From a checkpoint of a small transformer trained on Wikipedia.
Architecture: no biases in attention or MLP, untied embeddings.
Training: 299M tokens, 9122 steps.
MLP neurons of a small language model. Each row is named by its layer, matrix (gate and up: input weights) and neuron, and shows model dimensions 0-95. Each number is 500 + 25 x the weight over its row's rms, rounded and kept within 0 to 999. Numbers have three digits each. A neuron's up and down rows have the sign that makes its largest values positive.
A block is one neuron, or neurons of one layer that tend to fire together. Before each block is what it responds to, as a language model described it from the Wikipedia text at the highest values.

Responds to: Mid-word name fragments
L4.gate534:540563509523502499455498452461474496508508499540528519455511480516533533504510522576512484499519533534546546469510547469538492490460509503479528455511487507551492488438528513545537512520473487516517500504537490481500568511493466518456524540486508526498493494525526469502475486500513556497
L4.up534:499508478467482478509492470469480498471564453547507520501505497488477519541503487484516483478502473539510501494486492529537510501525476511483522507534501505500471496473514491483520470518487507487553524508496525515485512494554457510527560521481481489477504508496510501479471470514508501521

Responds to: Mid-word name fragments
L5.gate113:500513463488544528454507476491525489565494493571525468519468492499525496490449426551504503529472528526473525556524509494474527492445489496450501446536498512537510530477473488500539515507523482507544470459522537506445498489479481492524471509551524520471513484468480493498474466488495514503
L5.up113:484507553514478530488544507486483526470497541508457499499452527509453514500505460510529497510522480508516526502513530517472514508511492493481466490537470485492471515480514522480511477471510522530498466553512468465514455502470478475494497469525560510557551477484531509499505484522488524530
L5.gate352:515440534464525527493504491532543475530530514490508480509515516469524514526495489496467483515493541531483475496469436457463517513515498487477434504487450487530549524485520497490519495502514508528474464525513516509532491507527491500491454500513493537469532493489506506480501507483495473517
L5.up352:501498456519503487472454481531536435501540515524493496509525466472479491480458483508521469507517500520500507462466448457491474506479522471481484504525488484514504480542507518505539527465501491489505479510501501508536514476491482477518487503463557505481497524520518472521523476506534471545
L5.gate407:497490510502526457495503541501433503511513499489484525526451484492487516531475481511529483478493501516495501454524464513452496564545493480515460511495524474509518544491519485476533475473573509469470513535505481488507479505491507514499497480504499505451513498473457519532498507474509515500
L5.up407:486477519535521499492478498518477506517480493487480495479501467509501444490519484522538513497458564499501493515511517513453477503522488540507518481483500510509515562497457531486488538521507496498530475499502508497483485500533512534505543455525463467499514477497475504475474483485502519487
L5.gate479:515496509515511542444495465494509493510511492506547496450535539502496485513492470529487512527465476515495503508502487459464488489502451514497506493485501493538511558465488505464508536497508506498498505499502524527482545489506469493512515522507481495499544511518547507521508510516466555500
L5.up479:517486544518514507526469527510476487471545514539482514489468524502556475535492489496518470496483489527550500508510523465479547515493488515489467510494447506546475470486544546521566530496469518517516515485471476500479503492535491484485516504487521519533515514493491531472572473508531515505
L5.gate521:522509513526526522501539492506485503517524484503513448496518530530536498505488518521516496540491495515505551520482473492493485497482504508528486477545464499497498474476494501520560520507482465488473494483529528485473493486478488524481502497443517524514539510528484550532491491517491476520
L5.up521:507536498501492570503513477470454504462515505510483473438491531510517464514475484526501493486508501512457518528495480458491484475509467502510500499543493482536515522486525495493521536457481483515539512550530536542513498465511504462508469521514508519444492522539513517510460477488514505508
L5.gate609:516498486505505521499528493497476497507516502486466478509503525495492482509504511494509498514503526527495500511552512479504474468475475489559516468481505492519504551488504523541504493430505503512501497516526527523525477465490451532474515544491513520487495497524504502537506507537491558526
L5.up609:524488583498431536477498481468507503482487509497515496489483484519515520519474484516468495488504512519492524473462471477491504522493490481482524526560570493500492494479504525489514473537507500508507491508503483494526517553548511514503492503531476515443533488510529487494498469484486513475
L5.gate691:482486493472511493510471505500521488498487495526547449523536489527484534490517542560536523453517500509492477481498485510473504476512528486537478541483518511512501535482521486511503476504500473547473504521551498533479480447477514466500490498498490497530499503487495475448462507509527529502
L5.up691:452514498475510510527504490518450472499549502512503472505493492526521488475526493514492521500455521486512533539470470485501468483536491509513569475540527461447502525499481467501496500466530479528487489488561492490487519463515523503519496515513492506473521499547496513504504475529483503519
L5.gate722:483518512512481467469511489493512485495498505470494505501511501526486526528503499558507523458489488537524489527454496493468465493470456501475455476540493478519488525482479458481553473498497492508475489530466486525517531497436493483482470512512477478523524474490478502504534505507469491518
L5.up722:503479519434484470479536525535531486480491485502516552509477510510460490455491490520484466467471471536541467484492514483486497478444459525501470508516493481470470471495553488531482510509493466505507473474458510489481568507481493479463463507513503462528518490479512513485537503525469519535

Responds to: Mid-word name fragments
L4.gate65:532495477517495513524541543509516490511527567511527510487456516531485510497509489489523514488459503489554535495511465507496507533535502490527525423522510514528517491484513520510518484490482442511489449514509482468529484489520434522507477500475544491491467486501526498538492529515480513447
L4.up65:518484542483510504467499440496500530461542503497506507534504538500495470514502476522524462533497495461504505450477497479454500502505501510463494537493538501519499505497526515478497544519535512506472516513500534465476507498495544509521514509503468518516484480517443538521552479472516507498

Responds to: Mid-word foreign name fragments
L5.gate59:513525541538552522502494488517511508479539501497453490509499465448516521529483543541486519491541516505507496489519520509553485512510500513496487474530514526562464513462530502528520515542538506500475473508494479516541514494513484531500519487517497479499499513509493530510524536496482449541
L5.up59:486516531475574522515492477527516520496503478511508478516497528498483532513502533489505475527522511463450495454544481473487494489498510507494469486480494474474496453508480499521453545480525513480485485453525511531494524515513447453508452515476516537482503502505488520529491490506503482501
L5.gate147:542497493490484497470481494510478524523437535465479471520479489546491490498522483557466541502486497486471497511449515469517509491464492521490518499516493460551489502450467523485546504501505508491533491501473477537527503506465527507520447544474534511511495471477480516456510479517526503524
L5.up147:517475496489509470495507502505498482496553530439468504508514483500501451476535491462472472532492496495507506489461481513495519522479458517512480528496503507497473515495532538501517507495535508512480538473498480532550507516436521550485463487442495493513463577478487512505545508455489444486
L5.gate524:479505494530500486542566514537474533474529524483527518440529515524494486508518524527523500513467488532508515555487489514468514516469470520522459520495504514548481504454520502518517487517510468478490485485546501497483528520477490514479504490496459505437479485523465515499448498477488535520
L5.up524:489543502494490469476483517557530503532536553501488529536513453497495524488523441499519491529521495477513524536526467531489540505485500489463512494548513505471490503528480476470491486492452549504474488529492485492518467509507484494450535462470440486527482493529496525498502496544510487534
L5.gate541:512517498474516533510508474537468513503551562487484512553518508490518516489488518526508514472535489522561533478463481499552527506501480487501494466484488483545494516473528490496556495472488440516489538515511496485541521447470463537516489506476492527511525521545510507553484475480500510496
L5.up541:523431463507504497490539479521501509497467518498461494465501507526541544471488491507458482486509514507494532446527517471512529450448450460544504501505527487524512490450518531474502510492473502483471517509529478512508459460526520535484473535475482488526494488484511534524525498507511508532
L5.gate581:480527449491510543505502536499481563488527491498523479545465492474526509504512487498521511510529517503519498488480454504490487482541476537478471496509509517558458472455479514466470504511506488492495518513525473511542455517500451496483532521459508467466504520511491482523487444519486494521
L5.up581:526495501488521494444516527462520530517514528473503534516487490513486535515484503503481524516514523484467535486502524586518477469539498520471473475530528503526483521482512529460470493448462538487483516498511506448529487508449495526471515516480509462502502529455504514539517480522518476507
L5.gate584:511461470488484500490496498477514544475474477520508489479476511501491495523516505491571494463470472502488519503533495470474494508498480536509461508478486480547517493474532502481510499528484490512484489463508488476543479501480497512493485496518522503487471518493531540528512513490512484515
L5.up584:515512540486534488495526465499500516486497511521533503532458525475479516528500508507537493506508475484485518486498473479521524479531545506549488489493474506532516479538512501481483496513485516481522547514485468459522481472507504538486508477509482532509487531471505530523509452488527494548
L5.gate623:501541538496500517467485550480510526500556498506468488512483494514487501500521548504490527467504506510510523475504546506468525457500512533520443486472484563536485489454488493483508499481526534514490501484480516535513535535553482512497528459463532511492500508466520540545539489514477470509
L5.up623:523499460513505501498466537465523539500479519517520553483480538509507484541504559542485496523500505509492503510501509494505526501483544487528512483517489515542493470483505533504531476525449513543530484486533493523494488500522533496469518503448522514523473479518523506507485492475555488534
L5.gate746:498501511514508508508524494496502512505522496507463486490524526509490491527482486488532514507511496489498547552504501474501551528527477465485470500549501493532460486489520501490483475533534507516477462519464511494546505503508489527502536478493515530497504504508506454509522536447488522545
L5.up746:530485482483532504505485523497510540481516478481480508479529501528494540466508500477517498483568481525507487527477535482487536474476458504452480548488496531512478512521523509540481513510539514473483480508483488476555544483486546506494483541490508483544496502490480562498482503451451456513

Responds to: Second word fragments
L3.gate57:477526550504466520486509523468493536497501467527492489513486472542469519475505501511486510518520516527473478521492537512529492511504488500491534504542507537509480502494492497482516520501474476529448467486485549533470517543483539496494481526485535471455523490530446534489499484490502501493
L3.up57:513525414465489498514502440499506499456490474514482559559538498501537484479518520490528506492480497543518525481480540524502510512518501534492476531521525531498516511509503489481515488515478448509453491530487505511519487515466534550514477510459462480518481492513472505466477506488501515528
L3.gate96:514502477428516498503481550491513515516506545509477517499496503503536522501494496509497522507525515518504515497486511528481486515520526500483520502487495537487508517449537528467491504490512463505487493503493527489498533482495521552471499520477495493471521455508499485457494445522507466477
L3.up96:496497522473517502553475496504481514525528477546474521502537476504518494484491481486507418516539515530490516546506536523432506484464492454484498547502499542499464478476492475477475520490478512505541537517518482501490540482454513502522504519464495515480548493519507519494483463498462511537
L3.gate221:501511514468473507506503484473549519517505472459523504508517518445450518496514477487487448495523494472448498488467499516481492440496515503484506487525502490521500517461523473516499488504457497524500488468491452545516493552498500550468459512482502520499524498529480541505526530502489540483
L3.up221:476529468515431532539526499474484515482461481482514510468496509535508503473509507496463491483555521498501527511490465502471546482469510535495514448494481508494503537496453561500495509508485455482492537489500479531504461563517512485469536528544486504506528481510481493510555508520517524457
L3.gate279:502535519496532517500491507532485482552472466469537484491492493486510508460544505560527484490519524502487510512515509516531507493509478541507506458510579512502508508451491471484518510501521494505550453523488515506560492508506499490563529514499460512501464512505505533468458476500519511486
L3.up279:445537485502481527471480525463562529493540475497489517429514518503501512535491500464488485483533565501492495469531539499473502507507523482464507494543509490521483490479465453519497488505478507490495495455542517487542504507491546498491489464509438498497509546467523509491507498479541470530
L3.gate438:497500512476491468565511457511529508463509480508529511483521538509506512525460505510525519460492534498523495515482507494503520494527522492514520490475523510514451471479527446517464477496501454493529462528506476534516484514490526493510483515518493531499532463531463515506500507507515502505
L3.up438:495511496522456486537492483520467497495489517472533516486496560530462463532499518505515506510524497495496499526495483470493529484513466484526498444493477498469548492486479516498521512508528493487478488505543497446506481544529475509458525483480464506479529499486486502508472493490503455467
L3.gate512:479482521504466503480470516489502478534488500496464536483528518561476523502517515539461494507530517483509545515468496511529514460526474504457490487491559490504481526479487520491476470513500441518529454471507525504472508523471488473538510555517505519505462492478520522481491463505522498530
L3.up512:514488521468480502537551470551541530496529513490506541531496484481497502510481504512526533522550483475538527487506517472507480487519503498442523458521518511490509484512541465524512511507469518525484522557507507490471553515475470519470495492516516508533518520476478512501511501502506510507
L3.gate536:450493530525535517490500510524450500503489480444504546497440497499440514537498502511489504473484495508480497468479543471514460521536497468514484451505503462564482531475498523502538474425542474487478494461555542526505507469531511512526510455525474507484499453507513510479487515496516499484
L3.up536:449525521530526472534505495485516559521474463525461489506459494497489475522526502490522530510534510523494554474501541498521493479505499504459495473483489562502441502520479509463529501465515496512527522512486523531520496502544537528530502468529500461480497516472564471502509487524517526469
L3.gate638:480442500491498490489490537539480539520483508503487483553539490480532517482524496522497466538576518511527547520467541499502507501566515472475493538506497505509482507461494500448520521476493494480511484525506507519519524553509501516495496515496492510488547495559499495461459451475505494483
L3.up638:532466484530465528531500501460503509529523516534524560524519512542467515529529481503502501497548512518481516518496493480491521492473502469454495500514464490457531476477481481485537490532502559489508487475494477509496501465498523479486533507513466491478499548482516469448486468433511460487

Responds to: Second word piece
L3.gate30:510498492509504483492525490485496505515474452483511497543501492526478519500520487468507500545541518531505495484476488492496497497534519497481533503502482464500472534491480484449529510533509491470473463465488513469477485518475470542486499516534508520525501473456512483547522513488515506520
L3.up30:476520479516460495487497522473432448503494491473518538497481514521465510526530521558518466462523539507507463517513510494476509528495526476469508488525510513543499468488487496496485461497501503511535496533479520510482490513493500496483516537494477492480509483533520477488517532483519522534
L3.gate79:509532458526494486474505498490515503518492506524536514524505530464516490519449458484486455493522550526484488518513480486499527500485522504507446477508524475484498534493485496467493498520514454485494466470500495528484484492482476524511539470452465519493467469493456522507525460503489524487
L3.up79:509532491487500545486554473488502481491519486511465514439483518512495520482514528526502543506505501539519491511475536438508521473501489482467560469512514496493510478467466423515526491515500510469497479492476472480510512534513494523514508526513503559483493542509491480468492475492548510491
L3.gate347:437482496444532570486522486539508528448547499489501525467471522515493509484500502518543536546494461494482502478489467473506529491512453536522511510521500495486477546490557519475509483483501519532493482495483512488565500520456510507480480509534452540506476476554483542529506508509516493519
L3.up347:512458543535497528500523501499462534510488527511511534463517509511472493528540487540486500423475493546510488538525525504527491480534503485508490482478534481547518504514494510501563458518510474459494491494528497501512467469487499494573505488511509506508492504506504496533478533516516504490
L3.gate380:494544490475510518518506489494516470512457519506484496505508482517529509509552479497517491474478509509517495502488499518481479526509502491536480481488514485565490521455507534523490485467496510479516481494505518498494495489506500539525497512488494492476502493457481525497462486487504488507
L3.up380:529496500453490480553497497512473482479522496493492475509520510472445479520519445498470514482458531520544492446503466480457461501499536491519524501484537464549495520502509506525496518477474520460485484503498485512508461465517510528509488509497494523486535487454475516491502526510542484537
L3.gate398:517527513500502467499497520456460500450492512481456525511531500517487483485471462504551472453519478534481472486473447496501450513514533507491485478536521461495510515515482481511501511483448501478477487480470472449509513452467510486452464534472485522498439482490521559521440524496521535512
L3.up398:492510556522512529520521492475535524505483564532494496478513518517491480500460506518453488502437513508461502475524468533514497475499542481512534481486481505533469518463526532479550508503489529532485506532510462487530506514476462481496491515504478497500480509513468505520482505482473545533
L3.gate419:494524466501503507492482499477477474516473511467556513493513512472524485498501486526511462497520507546499463507481480502472467494541501497494485503465518509540484532528522480469523488533555526498456489465536494488475524498484469513512518453492487488503432475491501476509525481468483504523
L3.up419:518481457510528522520541510482499541473489470481472530471471480515441514499483510507497538500498536517469492494513517495478506484493500514488522490525520498529497494475496516510482469475510503490480446441493449515450505517456505518531512469499460543490510468535488490485516494549493547494
L3.gate645:479550491538486506531486496449493524535499527503503501510485533498502510529517479460503507521512493480469486477504460502485456511574492468490536463512484502525541520468454490500504471521521489492475486474506469505531499498465504493506467478446532451470500483477491519521525507510509501533
L3.up645:512533513522521509503504503500484501548462501527534474505478504518488465515486493482553484490479485480492511498499474525480454493533520483498536487516486493512517556495499479548482480488497505508516515493475453501549537511516498488509523493507481528521490476483542508506536476520523522541
L3.gate676:533479540504531524505517508515496506543485514503507519527500529477531506457516488542520524460535521491492508541483500460491485531474481487508524485519455486549531533495489524456508504509544479488504509495501493514568482518519500490493522479441495464489479515518526500483503509504468520483
L3.up676:503498449470485514510500517491546513482520495514494440500504516524500503543526471514487486512492483505429501527522480500524478537505500519448472511506494467474506504526508499493497522520490520476479557476505512450525522519499469552434528548489508509527473484491517538499519505511523552522